{
  "num_key_value_heads": 2,
  "intermediate_size": 1024,
  "norm_place": "pre",
  "init_std_qkv": 0.0312,
  "init_std_o": 0.00783,
  "init_std_down": 0.00783,
  "learning_rate": 0.000981
}
MLP neurons of a small language model. Each row is named by its layer, matrix (up: input weights) and neuron, and shows model dimensions 112-239. Each number is 200 + 20 x the weight over its row's rms, rounded and kept within 0 to 999.
After each neuron's rows, "fires on" lists the tokens most often at its 100 highest values on Wikipedia text that the model never trained on.

L2.up7,174,194,211,220,179,207,215,199,191,182,252,193,170,177,189,222,221,235,162,214,214,224,231,232,214,191,203,198,239,175,183,189,207,190,193,192,149,185,203,178,170,221,229,186,182,186,199,167,194,197,185,201,219,198,238,191,238,183,166,171,178,179,214,217,217,205,219,201,216,225,197,206,166,212,224,186,199,206,215,152,213,180,210,171,216,222,224,185,245,209,163,181,197,207,163,220,193,188,192,181,206,200,174,209,189,251,182,252,179,195,188,228,170,227,202,168,222,241,206,198,176,218,187,224,207,217,193,216
fires on: " number", " to", " served", " would", " season", " released"

L2.up261,199,170,157,225,186,231,197,206,229,172,173,210,174,172,204,247,168,191,190,221,194,181,185,214,188,206,208,172,201,212,218,171,205,197,196,213,182,180,192,194,216,214,191,201,197,211,212,206,202,198,214,208,166,153,231,212,218,197,188,177,246,226,216,178,214,184,230,197,221,228,209,174,207,200,178,178,219,210,207,187,176,192,208,189,218,190,228,172,176,163,166,222,203,198,144,205,194,192,193,204,223,241,229,205,182,233,166,231,199,225,217,199,196,188,210,215,195,213,208,187,204,154,195,209,216,201,172,220
fires on: " one", " each", " members", "rons"

L2.up150,211,190,221,188,185,169,182,214,207,228,182,205,224,217,205,188,210,188,188,191,190,166,206,213,211,183,202,210,222,170,205,221,223,225,211,215,203,216,178,237,212,200,186,190,218,208,182,214,213,195,165,189,204,207,198,170,181,140,186,166,218,146,214,179,182,166,195,205,212,209,184,190,223,257,193,205,162,225,207,195,209,216,173,199,200,165,207,191,233,223,168,209,231,207,199,189,232,224,198,216,198,206,207,203,204,211,196,236,212,228,247,163,217,194,216,152,197,235,170,166,222,230,174,176,229,202,191,174
fires on: " at", ".", " that", "uz"

L2.up440,224,210,204,239,184,185,217,187,185,195,178,174,170,172,210,193,233,212,181,187,190,202,200,202,210,225,184,202,193,182,205,197,201,183,208,205,225,196,215,165,212,175,203,166,197,178,203,216,209,246,169,245,222,228,186,196,187,218,209,183,162,203,170,230,201,166,207,194,194,209,198,209,196,211,212,199,233,179,190,203,199,230,203,196,186,180,200,204,171,198,209,186,207,217,164,167,208,229,176,207,181,200,175,185,213,230,210,165,201,225,218,195,197,158,213,197,222,191,208,179,199,153,191,232,214,140,225,204
fires on: " and", "A", " died", "′", " E", " ITA"

L2.up119,193,207,200,211,199,187,237,188,217,200,195,176,214,196,172,175,226,206,176,215,192,209,206,203,205,171,164,203,214,183,206,211,236,181,251,189,234,220,227,214,223,170,187,188,192,221,181,205,189,219,177,214,229,201,203,188,172,149,163,192,215,163,207,223,187,212,201,207,204,226,197,206,176,164,259,226,196,186,205,221,183,221,229,184,234,186,228,183,203,161,163,172,226,206,180,195,214,211,205,177,209,210,194,204,203,201,197,216,200,194,141,225,202,181,177,215,230,220,191,190,190,193,211,176,214,164,209,188
fires on: " and", " &", " Operations"

L2.up257,188,178,192,186,192,167,197,213,210,248,194,206,201,215,233,215,226,168,194,176,192,168,209,163,182,201,208,199,211,178,219,198,204,177,217,175,191,184,185,233,193,175,188,225,200,212,194,199,219,222,212,181,228,209,211,147,229,232,230,181,202,182,209,201,207,197,205,209,196,189,181,171,186,189,205,173,191,214,222,206,202,211,184,206,188,206,169,178,211,211,222,206,206,220,187,193,205,219,182,188,196,201,172,220,186,188,204,218,200,207,174,169,199,242,182,201,213,207,181,210,206,208,194,169,228,192,220,189
fires on: ".", " ", ".\n\n"

L2.up592,182,204,195,226,197,195,187,191,211,194,209,228,205,192,194,204,180,200,173,207,222,181,144,178,177,201,215,192,184,190,208,183,238,189,222,211,188,202,220,214,253,171,220,229,197,220,199,193,230,206,207,208,188,243,217,209,176,204,193,171,195,213,198,183,170,205,214,181,202,177,159,195,205,223,217,193,203,244,203,178,185,221,182,205,188,190,214,185,208,224,204,180,197,185,182,189,219,233,225,168,225,223,231,220,197,185,209,217,189,227,217,218,174,197,213,187,214,213,197,228,176,202,221,202,219,184,229,212
fires on: " order", " school", " research", " Syl", " professor", " student"

L2.up1004,208,215,184,190,192,194,195,204,207,227,219,210,211,172,190,201,170,238,188,199,217,196,202,202,192,195,206,192,240,171,201,200,246,218,267,182,182,184,205,207,228,178,184,203,164,203,195,223,208,200,209,224,206,210,178,193,189,178,198,192,210,227,219,212,190,187,228,217,174,191,200,190,194,207,169,201,156,217,215,153,219,162,178,185,201,193,186,162,174,162,194,216,210,195,225,204,179,245,199,181,217,211,234,237,213,223,222,189,236,198,192,227,246,193,208,217,208,236,157,181,202,205,202,240,199,221,225,190
fires on: "4", "2", "–", " "

L2.up941,203,200,223,206,206,212,201,213,235,252,199,185,215,227,157,204,179,179,261,175,183,192,200,169,180,209,223,186,221,227,228,190,184,206,175,211,157,196,185,187,250,176,191,191,224,226,217,217,201,204,184,231,201,180,198,199,186,191,204,187,193,246,209,188,227,211,194,204,191,180,203,182,237,205,196,214,201,198,172,161,181,199,167,182,202,205,216,221,172,196,202,142,203,187,176,190,228,187,185,176,192,214,201,202,210,206,198,199,192,211,196,205,203,166,210,208,199,199,203,196,215,201,224,207,175,200,212,155
fires on: ".", " due", " when", ":", " En", " ["

L2.up357,192,196,201,206,196,198,177,160,189,239,205,190,207,184,220,196,218,240,172,187,204,183,155,191,209,225,193,195,205,185,185,214,215,166,240,225,190,185,218,186,194,201,199,196,201,232,182,222,205,210,233,175,200,205,185,164,182,188,212,167,203,209,189,235,180,180,199,184,209,181,208,171,166,176,184,232,159,221,206,223,187,188,184,223,193,171,196,225,161,175,180,191,203,225,205,162,178,215,198,211,200,212,176,238,195,187,189,221,202,182,184,199,190,244,156,248,203,221,223,176,216,185,177,218,226,181,199,231
fires on: " and", " South", " =\n\n", " (", "un"